config.toml
n_head = 4
warmup_steps = 444
doc_mask = true
MLP neurons of a small language model. Each row is named by its layer, matrix (up: input weights; down: output weights) and neuron, and shows model dimensions 0-191. Each number is 500 + 25 x the weight over its row's rms, rounded and kept within 0 to 999. Numbers have three digits each.
After each neuron's rows, "fires before" lists the tokens most often just after its 100 highest values on Wikipedia text that the model never trained on.

L8.up45:481489513498511529517501506480539522480490497475535456524507506527463504521507498511524503563478531478476463505484527530499522501468525517487508504531518480503497481513509544512497475449496529461523483454482465510544499458535485503522452482527522526496476482478480504509501498453494487535496481497503513567468471447479494496513486574468512458487452499494473501483523491480520497506516512498515483465499463507544539470529494506482530459504516483525478415514574504491468517519514488506485486538518507515494487522495558479498506506502481519525521490555542519532467511517505470478
L8.down45:480557464462505508542497543504477449543502496522481506441459464492495506464508471532521529511532499482519523500470566519514487470499466492512518467512511515511502455511524545484505519493498530480483526497512530484518479547537496511475512503476509478490443533561488491503474507521525474487447491527500510509537496458542539470504462516496475476462482473517536522523509534477480499494495526532505510473523520522520513469515479494487531486491557501487467467454548466474512473525507469513497512559480484503528522498482504507485465529501486533495509483503534469497510477496473450470
fires before: "t", "th", " ", "l", "ne "

L5.up964:520470482532505485487515473485468477498517459509554524539526539496512441500538557526499541498513492493499477491480496520500461510525505532469496490521473502500485501473522489500514477473500505468488466528531540503515504538516436510502514534516467500506531499482467474497506483462503494507511490478503493464510527471500487522474516492509497493499497485521507522522452445469494481472514495488493494519502477509460514505477521486502503489498459500467507538477454514533502566487485450493503516507503539486506474427479487502481517481515424483537582533493482536553492520521481543499
L5.down964:528441533491530507504502522525520501533502496540517455499526497489513522516533509482498493493485482528504511497500519500512542491511499470444493505458469540513509483481487513503455498461493499505481514520489489469501494465496495492511509475511467541493539463504463526483517476474516517556507530525466551478539490537507481469456484521462503485507489494489480527528453528459495525498517481478517490482484468484527485452503482486533509539501475535493530481509520517508474529516432502465552550542536578485523473483516480523510468486478521534487429500495520514513508526469464493553
fires before: "e", "p", "st", "e ", "m ", "ies "

L8.up618:537501514504509516518521480487491490503478503521505490502509545509428490484524479490455546531443512507496527522460471512534511506503483521494498522495423470517446474499522490516458504498507518545506517506513450571483535515483492528537522517495475529538496505492503474495476527483513515495530490466465459538501464519455521470477488500510485508463477528525468508487460466543518465504500453502480502514533479477468529477478486478491476481468535513489521491490504490460505563457485533488496515470478484489501472477513489521458522539524492480511506502546491524506542488519499519513
L8.down618:482461503482490482504466492530529505510507516477531490517533499474486471469548510476480479518469531493485537493513480493480474501519466540482499498479500497527527484459559522477505509482488487490545431502534477475497538537475471437481507531472487517494536478509477523491510471486510532455496503508537517497552490519555448527465497494532505487484506503445508512402484503500481495540470499502481533458517488501477478517517477471481508505490469525495543520481519509554497496535486493500513470480450475488450494516526535507507497478506537534509486504494489527520540509492493512509
fires before: "ent ", "ent", "ence ", "ered ", "er"

L8.up274:452455528540496528519501489500487514497507484505523500474499501543495452499503498479510513511494508514521496528466461521533507509469485489473446488440483505508459493471575536522482465505449492474527507465494502508516482496525486459507484467477466545493499435539479456516516539454559473499538496495452505521523487488480488480516500511503525528496510537506484524469481507452506482525491528475503508510509544475495485511548451505454530516516430487489516505501483528521510497538474540503514502505508512519502499505529506517478483526517461508510508499530525537499511522523522513526
L8.down274:564497535515511497489496484508466492497492517528543517543505507531524505471490465514505489523475504481490525485435544542517463467508514477469518477459495524544514522509526514497467507451479481508522532482505516485491521523502522525536492470490484528491444475512458483501504462543498438487518554537490470482541505503503532491478426540473479496496492482514510504483513568503502513474518512559505484480490525507526515505515458457520500479496495496495474478460494479472521492483470513493513487505475519513519456488488480534526537478445481514502468554487490519473510490452524504521
fires before: "e ", "e", "m ", "ent ", "al "

L8.up1008:511508471502533511525509509510485491516496460510563547515504467531481506461471486521494527519498499525475506472482503471490486515513517577517476521521508511468513496488532552528528448531495463461530496503497508436461459543511464457502495501499492520534511493494514511491512540488490511490502514504498511494469496521477509493473476536507526530479508485480504528476457497469515492488492496483499498538478490477482489486528494526474531504525481477507486527438486464479525522490494485493463489491509508512492518525495460565518505521530505533536500478506485500530475512499532488482
L8.down1008:465491533515534511488512532513511478529511563486453509486545486511465478485501478466507490495463500486490528548515501504508484498479508519503531500451506527512497474489468489496510513493511500523484526499497525523529530523427533499417508461526530504524494517500489488496484488518545515507511519487502517493477486556478460444485478505505505507495477560475491479519512520506486490500529469462448492510542518492469500501482537505488499479454502478441514478554454492522513469496489488495493489506531491509499471458520550473476460519482485454556501504491499528488564524522496517484
fires before: "| ", "on", "ig"

L5.up770:478516495494531502464490487511509522473484467506468471528461511521454498510466510500496555522510472490537482529514492459510514439526529496532520517515488486486495475487524537504509515470525494520486459445477525514550523478473508498549499500504513505496495507512466505464476473506480521451512496530546486486464508494492494482551497546523440445490454539470472508539475507534488477525488516492481477492488459506467480482485474504465458498493535466468524507464529503518514506511520500532552526497498481538484516471459497497493519492510478488512501487535448472512538507523507474475
L5.down770:509470477498483509484487499482517471518532505511500477473517507481526485493563482455537497487506511496486501490560485501469511527489453511491438531540464495491478532541504457479519506523514541477529520538480461542461487513495485522483524523451500469517520445514496521497502507500478477497531486452475512487522475495513515477478466477500493527504508500482508511495517486496528532522490491487503491503487527502537496524505556515535469538514479534529512520520495552437535523498511553497489500498487525456511486477478519495509499517512506469542509522497499547484488546501519522515
fires before: "s "

L8.up692:489498460532474487483511500500496536525544474513498509498466500534466498474497479518507528483495462474482502486459485508491512497504521505500494485505491509498438543514521541511508490474485485508513461545488525523490494495514504545532494524519552476441524520497519522524530461453500507481522483520510467534489528467507497481493486495522549479489483532504436535482456472507459487500513506506493528516520536511478508491500492529501504541518496479514491495477503520499533521502491542507455507467527514496519483490490500496455490462493508543521525455493519490488533494519548500526
L8.down692:458464508493455525479489529538483483496448525517497497474476463460501560482479496509462484503524486500517470511500514525522493470527469556508463522490497516488531506509495492496529477532527494532498524492473469502490488471516565557525531493455460505487507511527529524506542479484507463487465498498528525519476482523486501481481498499471478514493469496500526510481488495510502507442538518418507509529489530504492498528513503499481511566493493488459529493506477516478521505460500450518482472502482504505508469531512518519482565463533502473508502523492498498462493488494470463510
fires before: "n", "ned ", "national ", "vi", "m"

L7.up697:518465486515513478486491493492491532538486510502507525484489498454474490534520503480484514506464514535485502503486530470544480512504574554549485520505471514485467496503507521499489482490503519462493503511510553537483527506489479532526494474523488545459485521491514495518487481519504543521497471498458504505519456510484476476500490536471493460481503499493504544494499484534518472459429486521502486527490486496460508471545508485434463508535487498419501492490482534496551548517527493524496492529502497484481526500449534481479522538514473532477538482498531543488443529522518502470
L7.down697:471483559501493493475508505525516545473487519516472498489452459484491519475441448501494511520446479478513500483476463517485508500490483491534517492450468516468539520502496461479511492508474483516472507527515461503521492494504521507466498505470543523481482512503510498509497514477459510514520534546501485483461512469523477475597498542469471469507447555526481490538530505506508522516521507515494536516526505540471505520520522497480503561498485512548494475509510509501509475514529513461499459495468499461511519497528501569488504535504467510498517487526517437541508476509470497504
fires before: "n", "ned ", "vi", "national ", "ac", "n "

L5.up319:469469522518502512464460504499500523473490526499522469464498485466435487524499480449517500506474490506523499465451499495510520495530506514501526472519496486461485478456488492483493520463527532537479548508515479520496449541521485473512517494533481462502470458478483492493480454457507488487506474525516492447512487494454495518505496517529492520464472501476499558513524471492464441508507485517463475525508522503499520492530508484503478509518522512461531508534516476509518531503529548464514507493500447538479529493536511508484532444511541518509464502503454467495526489500485481475
L5.down319:500489510440494504502485492491513563546498472469463512478512511530505509489540513523484535501531525476498543492512483493523531524442461516511489532492532483518495458550475514512497461524513502479486564510483482519498496499467558511487509477500484542475520476527529542506509500544532499530496537455449517434477494503471525505504474534505487533467478491483492509504509485511519478496461471456526452510473489513486532492476523471504522499511512508519501509516508531481565512483513463519483510495469522488496518517491524488498525534524501476476519474498510481539485513497470499483
fires before: "s ", "It ", "N ", "He ", "op"

L8.up156:487458490508477482494496479509525453507515451486499506473521512497529540496478546493492468497489518514520478471494483550529496480509497520508457496536490517514477497497489491502465484489470499542501497512514512497500496521528466453548472496485485508517487477491446490521501493479511462484547490497516504471500468505507465521492490545508509470530524515521483535501483515463466497498503534507517488516490482529520504501515482465478480516529453506475461504459518478527492525537559466510428503455513507533506502509533462498515540506507497520556472469525529492500536579537529512483
L8.down156:582514482573495491511494519481509516478527489529529500519491484490518493480490511468532476463503536506542468467441537502505483521524492483468524517517556505479518485496560461488526487529502476508510498495508470484489495497460518454505477487544483482510519465494507526482470497462513494535502516496526555514523471474518517543513495462486505512507511467554492540492528495487538460516451495545480485470518487465496494528470464517538484553501527490513490511506533509500511506530472520487482475446493483544473458521497466468531519478483530487466492473466510526483499506532499491508
fires before: "e", "m ", "at ", "m", "at"

L6.up876:500514535522553535537481480516527546531541498521502483514485513492462513494490507476526516507513496466507494532486540493493474447534449488515506492517525530487469480485473508501466509467517546504467462493459462520511533527494496465521496516547518512455495497534469521527522483464464501511511523509484480466499504482489484498546463508514499469521472488437487531550487505517501494500439475511477486534461540497516522480496506475534465496518522485528531477516529475523469494455527487508544487514528473510503456476488476518522521446500483509514479464504489463494534470510480541496
L6.down876:449501507506488483533511512489498463508499498489457501510461502497523482481498530471526502484510489527544493477482466504531520523500530475474469496489501492472462509524518498501490482552535521510459495527471469542457482508484500461441530535448476435527510477470471500494531465521498518494533489475506479517479492494520510481468476517509478508540469508476481462493551521453513490517517532499516499504497487481467488497490546519473480529515500525472507479503521498481514510501495542487511530501480482496533495517490486470600498489506496502492539492465529466503513508499508459526
fires before: "s ", "ing ", "ed ", "t "

L7.up468:466440467485496515502514508478468489489485448493524482485525502495526503539520545506544466464461475451491499485500476488530493488519533508481453452500530525486503532506491516476516494502498517500489496503483503413519508461521494468506532500483474494525489457484514475497501523499471517523460494485539503547539506497454534503493472490465515551497493500538465506498521509501513506504503498528482459494547491474505519498514537440549516534487465490539462467460516524507441522485528471447470502465506516465478540509492492513511510494518473509470513493483516488478520517510491533500
L7.down468:496561538492534495487521483478549544561529569511471487476538525529464476478460447510512501528486513542467515529513530506479485494499454506516523544441494500479522509530497528509473535513519490513498515496526536533480461521487487499472455517538503548493473561528475510516522533482500472443448499501468501481467500488489478508508526492518485459474484521446514497451467504501517493508501492489504520496484513481500485526506501532487474454506523472460485489551524533519559530500450542509506481518482480507490484523491477535507457525481485474508509535488485505493474513475485499533
fires before: "| ", "|"

L8.up836:537533522456485501493477515473500504559536464495484479500495551501500502527497527520518463480480480503509551517502508479532490506484499496491474521482483466460527493484491483483487491496474480496486490538478504522493476424484471457526505496453464553493493485491514468535505499472497506502506445497499512495489462513461507494490488513487540488494499554511467494484454543455472526446500508494483520513515501466496517529518526514502506489526470489484475481452494516494473533538505520478508531442520500530461467482564491555509523504536487506508491484535492513501483490518465489485
L8.down836:513496522520512488459489498521495498483477535512526495479489521512534468462508453537469506513483544526520491547550533497489461504486475499550550499503516472482490520470524537509512537518491504490468521471522510491507513492485508506485492481513526490483513484501488497458507511529504488504522524482475448494474507489498421490506453495512499498494521502502486503489471479549488504482508505459497527461477548574543530485530522451494562496453500507493513504558486480504498469464494507500463480503506485510527498527506477496486416458515436504495508507522491505515496480474499491475
fires before: "| ", "ent ", "|"

L8.up846:495463498525489529524501471481536522481544520462510485495517504543524494482497515521531517500467457521500508541485476532529462498506470506477506531466509439468504493469480514522490507539507490486522535476486436499486494514513483543511505480461482558523502457481487498515484503478521498504535494523473505480505489484502471484473518500517495540472494486530451509489459507506513475490494480500497523512487528519466483495525513506496485482474494572541506481481527512495488523539472497496526555495494499472446512468495511546520505547503534532490524466506488484510597529515506550507
L8.down846:475516511486486517519503522507473485503529532507491506485534487503517506450523492469528517514464507497512514515508483509524448500510480531497494471504460543465494481510511514510477507448530533496490545536534442452525553535480500560498500473436510498524525486510451516467520477527497487474538501530520500507526486530457509469468471517503485469513514539503486444485485513514517505519486451512511514486524507507462508551507502495496496483482494517476492485514530527468485463528524531471471504517514494472519466459503517512479516540523511534466541486510505491463459510465536480472
fires before: "e ", "er", "ber ", "ered ", "ir", "b"

L8.up75:519500515501478456483513507427455504514512511492504479523486501513470522517536513518551529524426490511509505503496508514500476445486517531520483488497475572495495478492504494491534549502508525495517526517500451543500477494495502462484512481460473498500507468486497486495488511489510513525505492490496481476561507503439531494473498503516509499535467553499463510518458486499460479502511538538504545497512493506515544468489466467484500509533516515494472496479513487486546538525490458447484524487528542526497498534531450570513510491471499529536448486513523511495492523568509486514
L8.down75:490513511516497491494494524498521484535531489527485504489453516492495482529530529454454496487491493494465476482461501532513490533490485466491492503503537508480489491551482521474483452518502414492485495492502544495534502507497503507506485489504502496499519471538493494489494480497534517527531542503511532460449503485514452505493450490515508525525511516505489511485463523531490524475518485517492508520503494509505510475495533469505489507493533567512499496481560547517556465436534497510474498487477511497513492541538570516479468479534468501455504497475518510479522421529551504510
fires before: "| ", "al ", "mi", "m", "ent ", "e"